MLP neurons of a small language model. Each row is named by its layer, matrix (gate and up: input weights) and neuron, and shows model dimensions 0-191. Each number is 500 + 40 x the weight over its row's rms, rounded and kept within 0 to 999. Numbers have three digits each. A neuron's up and down rows have the sign that makes its largest values positive.
After each neuron's rows, "fires on" lists the tokens most often at its 100 highest values on Wikipedia text that the model never trained on.

L6.gate58:548489523441502513499447416431517471493507491549550435507523570461489477498514534567522602548494540475476456505505490526551520532525463524620477520511479501460465483499505492485468501570576443444533466490504548451494490466521499495481482491538640461533538539485508557523492575556504437478556457502531490525488517510574506529476604484464485529565506476538467468472525478596506524466523498512577526451591512545470560488486475459556522549576515546464500467443489541509528539519478574464541461433468478508498524520520498517440479480497512524544505494533551443527551547514579468489
L6.up58:593503483484505483541544571556470502554511507539490418476518471468514481502471531540552506474458560512530532471409461583546482464544478442510504478470529494439543498560531499502491448473536482536497430478471487464459492476452473537471436536565546476517518494593415521529535473497488500484435474487558490482507468372461526453448519546488467472460580452561542538478451491549515488510525537570433514528514519507502502456539494465503433484532509499458464430537476529466514478463468502524494570408482539388494536510465523451539478557475428502485445514489434454514479546465503442501
fires on: " as", ":", "om", "ar", "all"

L6.gate258:554537489526522445504503504451491527559498482467568564522491531488497521471398411464536465480587469558399497449523540528510514553462452470498516475508552398498475543497418545544553526519541489476496524508471477457553486558514512476534503518545464443524501530520478449430523523548594488587510485481477467561510492488471533480546519468513521567465526480566541529498577507501500530519479483467490466491493466413529520453517415456493500473532545449563461465553528478514476549507567513491533511433495520467474466487594505428545443471512408452555513545535513433498463507500540518481
L6.up258:545531507435479519496483453497501453539509500487454425510475558458502437547505513504490491493520445494517441501536490479501522537477496536559499562458468473534528469463522477522524488492551498518420557522537426490501454510564443510459491498506503543454551545483566545479489498496499513502478456506584502473469515598479558499581515446551532556454468451525556489592506511520528547464553425531491518427501548508491437600576535544456414538501446471524519488532560511473499467462527533510611495523501492486546510573576513532505490507468565564498515467477545460472601420495441534528
fires on: " this", " att", "|\n", "oss", " dif"

L4.gate244:538490502505597550532515545536637532544508481538509543459463492484547488496496535502564556546431458551527500493534528544435440554457471482516499491529503527488496540420483541471510533589549526457434495457551496525554481506545577492448443509490563416575493555508435506559504483510527505490486467591440514448476509505485590469528586483537513531512522496533501503496515502495550481493489516446522535454507484531440461457466572561471518603538554488549516498475526505537551508500530506517459561523511493491570491488440536474483520462484499474525418530544520475462473438456506445537
L4.up244:443473505468521476504490450476588496574514523509522452505500529503514500478522552523483562470541526475606522540490452447418513490490520538512484475514466514471470537551536532480525469405525510544516486525487503518479515469444482537553481520530509516517516459527470483470493621522534502511495409550500526440570478515571515480553464492450508534477575533514473468474428513492410537564489424461484498469490462437482508456478499556492541548497487452546473579494518488559526473510445542471486460581498491452517476410530610487513559515425474534462555517433471525495552456563481589505
fires on: "t", " Dr", " dr"

L4.gate242:477520472477523546479451521470511511518507482520505504538450490460503475494470478467505560509502490496524611536491478567537499563545419442452415485558463521498505604516520461514460535525545544515523491449445484525477583454590523485555456536524535494575508533496622491520552494546514518480470556434446497473442467562480569500496477545561508493524415489468577541532549539500528508501442498579531557531529475562526495534526542597510496445492497552511552547543528461496533533565524542486503504591446549501516489502469520473504541505542425429498488498497547506514469492460528459482
L4.up242:526547477490467537495511479513559516507473484507531507517465477509517493547471481536490522520530420444473511528536487519552459541548459463494443506457451468496550537522524456469422476439540513456514542464497477545486535469572545485454469554495508443517500526550554454559520535514503526512523550406481434488424453492434564455448574433496520618557434501483527532530497533551544476474421488520527492531571525514472487466495457585539462444498444539450539515513599457516555500513449506479486519562516475469536417513570527467477467534493431459492475463475552577481483533513530471416
fires on: "wn", " Q", "over", " eng"

L3.gate403:562449536440519531553457507548550496492503515573500557508552538528585453622511515426436532497524544475511509518499460475468439463487439526475560508465466514509471417484485510459523500458498540474517440418540494491562468501521554495535426454466461543462534538467552478535489444536417507560459503548536449455543486491531457466530490540464539511567413456502450541500450464548485499492469467574473549520462499485544468521491532495493488483543545537491518539520406450569543510460433519521476528483464481461407550486501498451460486553438527473484529529549473504511507455506459572489
L3.up403:521494520473542526471547524512481521506493553543542562488547510483563499614504515524447476519538533460482566521459498524483453467445488462423484504473441515501446530516538553516519504511495528507446498468455468460512491534520643512449505485455501504489428530447488529480481440600443600435438458514434421453502473504518570490493411491495551463525472568563498516529477537442519487571586487482535520479520475480545447505468523546447501483518491497515524499484487437507519519427523499527554506528442478481395470509499486483497582458527492548490425523578515525443518491469499530485
fires on: " At", "ash", "inning", " win", " mark"

L6.gate36:427476558557555559508536449528434427537413529522536501461561600445507503469542530457476561451508566413486491514480541520482512449447491481526423465505521541517503478515495519406499446509554520552548420435485559473461544525527441461461508487500484426504500526518485487492463505470521453486538535461475551486512502468507535546473461533532506546523501542590484573485454519493529504453557479532492545451572438498523503478485489435500423551469490528546500538477456443505485478480439463498497575509475507535462470526526443500506508454516411530520505407545459471459482576519479489467
L6.up36:536542510425537534538460444610464477545425474504488475500470485516566506532517528490492538461482466448526453444528492513466535471460535491551576489585501439485477486507497550481468473510466439476554515464513556438482525482501449509516563343507480451539523503529511469531524517496469459506522493501530501466511492402563517484498464515462574521530482516547519462575487467481469442420575449528504498506496495521536496430481506484538530536529536554579477560524481530523475507564553397527456529506471476549482573568517474487378454451537495460525498489520512474508549517515510493477
fires on: "o", "as", "arl", "ö", "he"

L6.gate441:455484452525496531436452480440485401529496516492522547504471453526548523430510528532482519515461511538548489493494533441561460428519512463482483533459505522583514503453509547473564446506570522532584484504570494452513464513471426518485547448437461449489448574508484448525530510505526447380469529532428527495558473489527507549449486495500518494465499411554520508467456529492518504569506530498545509448613530523493482511545472575505491530473536442508509547487556541466500419494548465510497487595515540487477553455495543485501522502467453496401540530487466480507574499569521525506
L6.up441:549475513481537446458498516547565460498530483467497508461554475530539508464505505517536542513467493512540575530586519545509473475516521486516471528489540531457488458489497503472515458463542433522415539516529503494530440515448434413479469468575553530588560449416513497442410513486524510506539512578446436516488443503526486495517514483451555531530533451501493505546486559486445582511511541615433441466476530405468534505558502496517447495505467506458465480428456538548498467503556465424483431505482492481532499464558538465515506524450526429456538471460434513453478533545541488531
fires on: "p", "re", "it", " do", "end", "t"

L4.gate360:424568494497566522472543519433509479524504540488467523483530521487482515536510493497375465495475510442429508562504548516489487494461542461551465533518540523567457444494476449456471414507507495467478493446502537498476537490523513486475470505545497452383517584548544421509546497495429486532548539544549465500586496569510470462533437546510518468430453552458464536501438536517509474517534484512411461520522503541522459463547533413584556435492507498536511532511561472508451507537519537400514514480449462485487512462531574476465504444482498467465534559507445480522447479514463519475
L4.up360:429523484515544497437495479463458517559456536447426551473451419524487498512507496505457505446439519476499455534449459432462540537517532461497494511486546544492448436565448457415483433498545508541461512453484527491513498509480440497638533536552448445427456489489479504527531526550485503496565541513516521446493497422400515471553545472485473546440494551459465497474438566505467475529481501539495478564501518497446527482559558466511539522524515480520435547514536469514464446570546595453510538514529473430496506538479532505457489488496512479456509514526534497494493480580524567572
fires on: "ther", " All", " var", "hen", "ith", " Gold"

L3.gate170:462491512498433467550509439528463499518518503501501509507482481501409481507533504498573469532468452516530466483472498532483547501558423525444540508501598544570488540454538428616504516511488441516502484461467476441484517539504483547506557433470524530471490538473530526500438481481447512447450497448545501466476440553522494549485489551516497435494505462461497564428502488494476457525506475552516492551527486505458497499519536521529566530568474558512527469556480593500498517574473479551463541443556443593562427422472545458465415516492482472546516414427462530469533522554485473521
L3.up170:484484503539427496499497521495499484479524474531437519488552429432423553490539538501521457498527450523556553531505525475487545503501522457491472487488583513546532531379559410593476491474526479610557554480469477515504481498559529541500524476450515500504566612528537481495471419485499488509452506449482505519480464537501473525513527543500466461484475379483556515497556506544469571492521446503532522487539544439486503476568533496554566465551523506505509456555444485424496556504505428533424507517493470556560491467458557513537433528516492461555513441489454521483505451513523522512
fires on: "ast", " elect", "uc", "lect", "rib"

L4.gate173:502445560526489497476495529575518511433552499505500487472433538501440506492549495474465496464521433565561525494452509418471575508457569528568425520496477526527507497452565491536570492488535511527556505530504505549453579458521515476487495543498532463482499515463455478492542480467482468501539405444484428483528502490433464496425563420533456526572430494511502455481443477482513510569505486524533499528521531495490433497541565499527486516562479537476495566433507518572467491463494452576496516456595487460475481458453477482536393495487464549574554477504486490466541524471526523586
L4.up173:478456445489476531455439548509457427551515444430520421474493532506496529546521532417461510541491512490479493456552434567532474532429473520512461484498518511517497524458480508466494429504525552525420503483469435561588567515552465459499470526480511460499521508481505475460493510494501455514494516498492578469559475490472516475506538470502478493421454492503388406483546468484496501486531560411462541545497475486462525535534514519519531556494474573503485515509473477523523501447504460430493556618451543533451485516510471536463409593513515489450446486551556515499493571503514543590
fires on: " ret", " det", " eff", " disc", " describ", "′"

L4.gate168:436505456449532499439466415508553494479445468500490544537494547474497507558575582460536482493474531440495496545548459490545495496524492538577423516428467502488439507531508474476486463442545530436483560498407534527505488574443477489452469506438514417475577510513450457425492533539546492474487509513524454542522495516484521487511504509528577479480443485474537450551473559534529490460456652494531536490486552486488503510493446485485507505522492544470484393534526508550512508496511371536535526455553474523473495442482468540524511461548551487527500473531473442455475513545489470509
L4.up168:454560464491462521476492439547539511506441453564462491464452556505542409515498514443533502504484403511535445503551476449536500552477468525572579442442545426478519490562506499540455532476504494474488549561412530508437529509501521534488534517450593438488521479496500560462464564518495493463423484496507509498521583402493511484506559447521478510523492514517556493510473580496473436488571541533476480546521504509492487508543441524485482490516443507573581440544509433505436490518507506547470511507555520530589463488513542544547472485597511424474481539533494472499470487527460507497
fires on: "ident", " class", " spec", " mod", " Spec", "ual"

L4.gate74:448486473493510471548485509525461461486552489493575560522487559469554444437441479526500505502494482506492531522489474531466560501442476456501527509443570465432456529486501474522460489524601539493382492452545486553522482502481493428528543446503475483468539616503487505521475473489514493460483502421472472572479499515573496441603557470519514499522429431518524604571460499509472492520448574548490434613491505514489513438540539574484536529498529479483503492473533534516516456548512461438445483516502522535522557554506430543448519484482499479509441510521549468486471522551527478531
L4.up74:449485486491516494487515484505548551506502478608452488512467466555527499484499572481558523480487526513537530503475453464473504566486487446541569474448510506519526488500478436526539514440548581497519559485477488533487492533507469507502525482455466464470443487474467464400499508498519494499501489527539511477464507427519553525496448517541551468526421450457522500482475578500409455446484595444449571497508551517611483524490458484563532520552521561507544446489444509586502375529448477498525570497465465517505542409467498494582527535544524530463469553420516456542491508464485477531
fires on: " spec", " mod", " Rec", " Or", " Comp", " Spec"

L6.gate184:455556456542518475506575513539530505534481522473550436474475507503506514453473476476518504471461378449520531496487493459474549531469439505572395455497510510435509399485525538495586477571419573474528452513512500560497524536511432513517549500516503486547436571509534490534490598522501418603538525459481450475526514562477465465489546424500555454493490495520476522477567467494508475528486537514507545471581501529504509546468509459469499536481498498552459484499459508535498514451463505463477474509422434495484536491533542457514433551559481436572450491460466453466514538477513560505
L6.up184:501429540508450486501399441546546464533547509589502438513501522446501526504493471535419527470526517534486535483477537481492491468537485568499512517470554497464504598544564496499520576509517444560532516472503471479438525514463522436472499426486513491525500556454600512482515507465450527567522524520501563565525441493559430467510569429438548484537500432565490507382484486544460460499472488495481455496481490526508517503482453467499523522564503488490462512552541529423480501460513553517455526476558534440545490583543497511534493487553501523609532504494507526467428548448468522490
fires on: " gr", " Gr", "re", "gr", "om", "ra"

L4.gate80:422432495512507516460489422480525517463502511485561476471494514510524487523430542549487507458450463426488472505441512403552525512539481559450477551556541535457537563431461417511481524524455491423530492403506552563485514483489488524455483487500525489529405594446544464578529527475420492445537540462511490473513490493496473453507467524492501494490406527538536526501538481530484502446393544500537495473462528523510557579500540487453486584535479548497464483499442527553462490568564489510486530562528442488533436511554506449509475541492504491554458496463484483525540529487501432503
L4.up80:436511492502494462418529506516566537503506513485519422453508551477521406534546501491474507412435467482440517492455462492512479517497477532436456572489557480505486506474443451504559464562428489521570491436459546473474504505554527486484497561458574505526458531449476492518533472512430566476557559515414527533417507493496434491551511529491448419468461538529478518539522542501479517449437502521469491479463520443523563588518472482441510554543489519451516462544431544533505500536512530513572466526457427459513453442512500418468459553514536495528530473433455533531515454461506474526
fires on: " Gr", " gr"

L3.gate270:475469509463493488447487494442525465438492521454505512482476523532532482557478500516417528484517497491451510568432487503583476451514539537530516497510493444457522414486429501519487551516453617494545466470497496457458522491454464518483443530410502519577505556490524444510512511519495499509521506575533481453586458503472532531458526510461515498511541460441443501519495445553470495550451535503574488487524561511467489494462512552484503555434487540513589478441556615489480505525475544493487514474523457464500584430580537436491450482506512549576509498521505520577471546555485427576
L3.up270:449502506490468471467510472461537458450527507494464474434466598542523446499512512460553563446544542516459455513504481526540485509566558513577555526466566505454518461517440512459512555513442634519579506476510500479452535466481472514471492539370511528513469549515486504489502551500512522516533489542459458470499483523520505500442459489459479497531507407492465490535504489525471527565462542472540524475485571582479492502498494553506522525424477569503541470481560493504395520534465625496479497521503555538432611488528504482468470496485551497501531502453452526566490498503558497541
fires on: "arg", "eng", " consid", " requ", " well"

L6.gate107:457457530539518512517530477583447487560532480499483588466451526470525561443563526477509456573467434447498489475513444495538476526447504527561479430454496470500460441537485490426515466513454498448502551482437455536501484522494544437501467494525576539443494496506499489524541431401495532496450563510526495498508551542532450479420426462507502568502544526535501480484478434438505477547475521545494541528496504550521461557461472471519447460544479544535495504505482502580535509481576455503464603480515533514588492462496543502509483522456535471527508477528499572463511427591451468423
L6.up107:422525470480482491493428526514506509555539468515512497539510458474432480491498570452461456545442476498511474548523545452470485527508462382541525449452478494519558497455498494463455415499515439539558503549483444481463503454516527468518388496505514497536500473532489588584490507471537501527417541485511486554497580498490473539525501527530547473555576554573486539419480515528494548506462468474499564534516430513499526509521504451519481527583551594450486491534537515502491563462508548491523516527449494413525505480431476504487491452507476462564517492524551540544515402458468451536
fires on: " Sup", "nd", "idd", "ag", "z"

L6.gate123:535531462491493530394538514500484496477421506496530546553474491463529495517465438501495501492519529541518453521520476516476496568533572415509452530519451482513488478593458500495528512476478490416532394460477453516475532448444458469451519477524458586517455483473477548424547487515444498461569492499510496500598443459495444590476495603508486519471476448528504450483496506458459579546472479470483547537490499416516575497457519511470540506551475549511559546502481518467441457455465486546555532528528454507554518538527441546504531485558502428502540410492469533511506533531460507544
L6.up123:505504498445507477406563425434481468542491441505472583506560542437500598523532500448531562508509510590487415428483450497541496502525533515516488506464499529538485432585504402522492492457520459510504459464478454465452580504386525439419538511459475453481551497482501515475507524529467530504533536473506447524571510471494471513487475524427421530517459462538504514468483562480489493559483529496449524490508450528523539506484540509474522490542494501462470546545499475435480483495480472447495511556560521521524495530552465440527529487464505506527556498452382515581522495437442493480
fires on: ",", "iv", "ri", "ant", "iss"

L6.gate272:483525471523458447469544503540520488533490479488435474434478534529455478505496442490461419517479482542497529553447550457552484480455547512595546496450607484478457543538452488417447467408520506492456579515444431494553467518476441462556512562499528488534516541489500507412455480446580521528479486498427454505557457505455540492513550531531501507516480528542599495512538506451526550508492523485481502548462546539453532483492483498460564512493522491508480511541457506464506502483524494521503466462526458420490519564547542420558460412487496504542567531491494532518453585503446550432
L6.up272:428521445481465513559554497484447489511541481495534448508535518536418476532465496513538529469488482603518514544440536527454462519579540520489495470425494474511525505563446486546512547492507517551482481514456509524483510513508511490457465557492522535499469496476498495514470471587535491407560506494510492549579547528534481469523486541424551500491494485461508568363542519415501484531549516549409530528519437482496435486514550448548556461543517563535467488521509511432553440511552544408498468549482517513478528426473481475501413449536486487473422500472480532515461527458529524435
fires on: "est", "an", "per", "ign", "our", "af"

L6.gate286:488486494550436511508540459543507579535537522528517460540472488529452529461419515524476527529592521464518525561509505507596525516483511500507499490533527506473577465523478551458537444432540512558446468511435528511474538485563481421496499544532543518550451459509448419551575482486461515553461500467522546510438496519500465495507534408628441443547510458434502517512560565525530525492519455551512494496479427505481451479517540461537456437487514482540497478477457512482481518473526515491530499538499482554445424497491506502554492571520460542470523574465595545504481408498503467445
L6.up286:404511546569496483512593507512464585507522515530493506528510478477499422430458508420528522456591437571551536500547520514527489518485559494557524458531498500486482490500513516558486510486515545470484451487480597489467561432527478535475479509507494423488494465459497522518534524484491531453521486439512551464545598472500522451491519552496436508485552469433470548492513559586508497478485461438453506528485454561447467450469431502522498500486507523440502536537466481547494495580449585561493464576482512493519434473517530501489545502468490583485497536489480543481562427416452486451
fires on: "\""

L4.gate464:647452456450495482518474445438428549462509509538522521491532518482531541548494576508528490546531528510496462510474547538564477491604481525436496542577504517488523508499513492390558520458521503551528509559525504559438558482459508502457528507445491405487512442521548547417510427513435491459476445524545456557491437472518436438473549467544546495524539542517510487551507520478421546500471536466529554569507543556473480476500452488545482512522501526512505540531507470506474543559526484452467499473480546464531447518516536485503529484460497438487536410541553532477503470548488523537
L4.up464:535554530429479490422533559445466499482542429541552445520505474492490510443542516451471521488506446479492475496445462495515513501500546534514455515484511538528525522507511429474493538488560432472522499482495519576474449520469458461496489470496529526394506509452513496487485499520436551480584532465586449491533524463614503501515537521482550507507504422557491508422505493525383534512462476488465493538500557453503487520536450483544506493477468504458486494474495452517432546538471488488429393503465479491462529538470441419512459445468422431452546463572461510423529480427525543504
fires on: ",", " count", " time", " year", " left", " Count"

L3.gate118:528480512487533506485422451431449532503412435485547498497430557527509496462449524435472490506480512504508519377421507483528478469530500515538497497468449529496484462514507489454569485452546514479563439470521502477495470578445469487455503446515459485479465612520510517472500505491559464515501501528522486484554570528486461446590483475551540495462513475548443555469466472513505515433480574444533447427455499502482469422537527441468449594505435516471523484444467540523569475511521458456513511467476504468523464449563484422459514508454548508493457508506451506549562553552444534484
L3.up118:480461444484470558496476502504506545492462474498459488459468542502487530496540499501549501447520463507542473455534570479509539488579533531492489511503450468496565478572526516494539423492500469483595427478587463518426471510525558549469563479459496509521510508609476538495460421428457463518455497568507503460503441503504477566533547527540494467475536478460527522426500392552492562458562573466593486504537469558504455435573500558542474523511491583568568444452498475469517507517544514451515484570523500488460486539550543508510480534539528502483426504465509442524503537535497513498
fires on: " consid", " hel", " bec", " tri", " requ", " cre"

L4.gate363:416501544519439532524489556557516463543493539476496507495481517482445454479490470551476520586494464494540557433496515501561562573506525448480522570518530508494495480530513555506431439521523600515468508544524435469488553566529486545554466555464490458565494487509424468538457509576465525539481471487533466531505518406518561483508527469542521519511518527468523495466549492503544561519503590479511458475464518465450458502566521458488523515489505554477566383507488576448497527467531551539523530523487463525456419509439482454485541520548455517571526422461472576521541560505523506524
L4.up363:460484465508482532489478528521498458547516462508474527484529507462378497520563539483514544556523450468510501487455530463496532541531467533502487509499546559528467497604557427517471453496534477521484516483448501497557544512475499458576496588503430468484528531444426514549475497620460515511464564466516491467495525448457522508502491454558508481504501467450537441379511468516505548444464535453442452488453575507463473534578526508498504525490529560551535448570453481474522514478512562554528557560524543522493456549495534479499483551420462463534575566447467488479550514495492551469
fires on: "P", "\"", "op", " within", "*"

L4.gate46:471508435463414453477512509522423474516479467489525499520535482506523525565494468490499525549482531564521521516486498504493429571502516552560463450444477519502506514504515505483430485466494477512520561492424529477525520522376494491540513530452542617453456477496530400533514521506530437585492465462551455529547459501516540466516492472512545462502488500508508517489571499514514493553349562438496500512429455542532504479469484490500506511454536506551470465505538412495536471533512479461511558512501451467538532467524458517507428589471465507463488460508381548450447465527495497453
L4.up46:494491493489522494513536512514479482475497502520567506481557483529465573553516493441599492563410432522500498443490532574517472548434497533515512503478525499492546432524511450463478570534524496486577524551473494530572478557388488474585465492476515435436504500546520423470535476520419492595512507525518497487534494483529544510487499475484498501561536446557580466434536500445427445488479487465481493494437515442521525519528494519528492489467467484624512518493471539441492451452520572479472481506560537515559532565474507530500430551492432477491465543565492500519529494524461431489
fires on: "ant", "ign", "ly", "ely", "fl", "an"

L6.gate409:506496480505488440573484580528492440580461439533554459533498487515406457512493514518495482529471448483553489527499518463456490503516503556531430482385492486531501522516508515481549432463539503464452462457557475509438487521455510539450525508578512438503460477515520506470548459524509487527499410522556509448560522454499459455467472602497515516434526409478537474492524442477514531545507438456488517507453416414491462450486598379468501468512465463502494566430506487470461468442487463535446508485510493499464514483514534525539561538514526566516496466494572544489486480497542472516
L6.up409:491522468520483512538445458546554538541503466499498497521485396489437470459463496475554509487488552486523496430477533473438440472466489506515475500407496471524496468501534541522489501472469502586523477513549514419433562552505465546470539492514549488517469494539542457574523441439528548524528434545536486545535486466479509435506499633499484517478488468486521454558465431516532440571566459461490543514430459418509431448519462389447446475495482414511464446494475489478458457455479505493442493482547483512437515541494529519513496554518436488458455471531513493467515588526503484519
fires on: ".", ",", " (", ".\n\n"

L6.gate253:504476525483462502462482501527438554449531531485519545523503518530545566577524541546475558431534587569519441511475501479533544550483509530546499504515525521501483480434504504431501486490511518492484472495516495456516487430453479545447565570449481471572479528588514419439478492469532489461571417442606498561524550420433441482457534531550486517462562482512541487559520509574481521477487485515508451541519561414514521479439483445562499529463483517540473544486559580509461514536527501512442535537500480499571503500508426476541512505482505516421485532516467491448535449475523485437
L6.up253:586549515519522397446499542462436561459532568521525499524472530538485438507535527476548636548554548520532468478498492414535526439510534508499485527458535491453495520443558521460545549514566476498511568528472477473552538453478470542500533526439486450571512474534531535437520495501488482433497476436519480548539527480533484455581477586454474506498539520522500420496458482523522574458544444492576488483497530486535497525487519493507512449477449468557434442534540553494464497454440505566508457489508532514553489523466443466551486467448516440461534537444481436537533474510516500526
fires on: ",", "f", " left", "d", "1", "ended"

L3.gate75:512545550494506463578456554508535518452496537474550566583520498468485528445461450516473571471519406556534498483479508457514556523427526509561491538493519511499535496442466524460441557515525460486435460485484488550458611450518522481414456501450516490481504534574574487533516484484536548500510521446407495514479579527470479511548532530423502529511466441541491505513455512552510488543527524424577585476492476430473513531543465458419442421505470506516515428506547493523491519483483502441491490505500532550555474555499469483490489449487489555469456447498506576436542509470549490492
L3.up75:544476545581488441537450459540535487509485503416571447496498514474516522492410438531535507478485478435445479537501484454512424524467461510558491540474503546472517524466492516422442492492448543487477519488449453504493502503507434539491457525475499482487486467559473545457528458553481494485533526434414451498484501549486590514564508528445540470482564487522529558476536516489495508510555539514640543561489459460549506440492507415436440433507459455549497535557505493512527457461478466472426458476491506549481485483490513499501542493440465430463505504492599549479432563472538513541
fires on: " Ch", "ks", " Q", " while", "aces", "Ch"

L4.gate216:638512556420501504563517451446464502545415559574505481489515534500488558536529457533454423527506436458429463514503539519547611504485501553491480530472574511474499422483475521477474499550457471457432447564467447510480531486555476505459388490508556507502517472489476521486505515587520544524475589512515506516533582487477491503524513433509460443456558510513463528489571487504494520508481491483538530560504545443530543455478411529519456523516515435472489517470557499479515570430493524518541454561531493526516486495556527502523447475504482480490494472440475513538478472449499457497
L4.up216:495463449508516480538523461513494603497508512474477509444611508508566444466510455523478479472531517563537532521552529416506537521569514477498413533504538515500528538493468554471524467531522581561510523490565518585487550471487410531528510433465513545437524514495497491520528446515530459486433415488442513492508490502426544374549540540476502509492447518497552493566520515560509517549467573478465520504503448526505557482449517505542428443505450514496468552512453514463486437401451490496477481476528437522556476514541507556549495486553487431451510497484467460533469500457519538523
fires on: " Z", " Q", "-S"

L3.gate219:503490535406457529445500460459514503551549509488553546535536394492447483462510540409484460464498547484495504475459492573536562479507545529504519475525565447505585496542536552487561516546506456551546413522491552511501509526584515459484528529512589485469470566493574534560428487453483472493493492510478400455467497455538486520533584482469495470467502431506509510511497508545521441491539463558513524502520526563487575487551533453489543501494525516532506557543536518507574523500526509523497431580552593531452552517532472473476435533521474465543552422450518504488517486492484519481
L3.up219:491431580474540587458545519506569514512551509532558503502509412479488473438489512452527482511500414498554534494490569522546545497487467509442529524436503480455529471478547509493518572479571508550545453500452452502484518523535571519533512558641545486499556535488499503565512471455514526549524496456536450444469545506476499490585512530505502484471512493479428481506518478469545499485467472559515523529466556462505428522556552436429523530532542507504552546496538463506524537474468483466466440549426536593554529539479480545473482496523486506536507453511535506448391468461553479457
fires on: "io", "ino", "o", "ama"

L4.gate123:541467482566472491421483510446484511382521518525523545558525468507549485489575485525422505453523513459443490476487468615533477518401566481558522504459510547472533531442527517532555491417529548517522514466489528475479569478486443452471532503472464572433452490537512504537478478461476524520532443454448493467451426485499492487491476473521480578495462521535447444444526497459508470516453512550437533490483600522536573476518461563472443514486526585454526555460508547483465483447489474476433518478494551468456547508513525575494497563542492529525521481564507514553537470479532496477
L4.up123:466486454505526558532455452531481498497515451447529521409508484486534511496533538448528497513509486562553543494500558453539509492516443466487525539478475550509508539554505553497536534540528507560435548514557476461508522480590532494560511524460508400515569561542453506489499500488475508501545491485471542561494490495518493482427436525552414488538536515449547505477555527497464467471457479547496493558449533481481417494504525506538408552447479464597485498483508448427521536509483553475566547554557494566470472510538515496427506549539523606481515503420463495529520602508457542574
fires on: " so", " describ", " result", " disc", " differ"

L6.gate410:479488443480566499365543474547476553495521469520447551444514511432508442515567476487510544421535520476539526528427470498465443548438499515512531520470543419547420571502481458497556479439559522483505520501498463519490493463498477512517447513538538473492469486457510464516525468514509591507531428531511471525544483512510489457446476513483501464561544513449502585471461525536491524521502496492512529475533533509492493571539502503456518535524472555499524514462524408426509588442607462571478510524522531551484465509426555473509583535506523460538570537536528406452510467518511485497
L6.up410:555462536544484469507531522482522489494423531486499530477461463474551511531501542497447595492562496471523517484511535503457510515500517549483527538608477482569463545468504535475529443460533492518449480447495552508561456499520496481490524475479481531508500537512488492490497573486576497502483520499472508447487540476466469432469497518544554464482399515544532383580528480522527476535504503434447538412545431567416471539517525530488523532536545570517545504478476483429529471491578451474485437506530520503542529487523536455536567541429546494386543569522543445535543475521495507579
fires on: "t", " ext"

L6.gate336:442547526494461453459481504451500446544420526527526533525478486494515515431470482499518483457452482503536514465439514497432469514458516461495568484460457535547452460529478488474479419489488471455440486537528492500502486549439432492474506498459465416539452531490466477465479446460582545473438519509514500458570552492521444529432522536547514515457546453525501520501462505491419566498471508395422420517539455482469497462487555524458504532457507500545542486600461434466440539475484514512462509577484537487422467555587441465500518505515441476529504547550472535513516500561500433570
L6.up336:470534500540456515533479520438474465563514454536541588476537501498500581416496485495468509486507486525447500455562514549432470512490514435511501533466439549482549528543463479509515511535462538496507477485529456541494510561450475516470478454487556489533492491538459515461455456471557547551450508478493495560476507458526462450505488546486493463469511419517467507497551527428466506512499481513449420395460458541513469432528490493386481501487510463440550483563519451509413602513531498472472469566386489510404482523573465455614496528497539486533523509500480545488498497517466472465
fires on: ",", "),"

L4.gate177:476487558510531464481508534549439529507556478499586548480532520489499486566468415437450513503463474469524443469501532456513479489515513523469435442548533571490558479493509471463482521522450445476422503481481542532412528475491456435475482514445443499468474569563473509504424460529469488495558538548508514483508470385463509519483450521498468491471449460547524544459629465494505447474524510514494477503493512521436569490527509505536535521544510471498518495557481548456447502464470469494441498493569477518431455561446559510510465466480478544588498476543349535497500536474478524505
L4.up177:492467573457423562466535549562508466499459466484511509450508492497521487570507481436448588428494482474457506493498501471548468570487450493447422459554576486550510473508485488436470431483447525459445470524508504611491518504472425486482471538483475449492483542540508509509444516480479486521554487557540513494509447384496528546472512484521464454504511529478495462481551398474482514447496521524493505519510468512455474564525480493512584507484460593454541560519513561427506444545497466506439563504499478496428487545453490544491450440475456533513524466527465544514445558518496505594
fires on: "el", "e", ".\n", "-", "ec"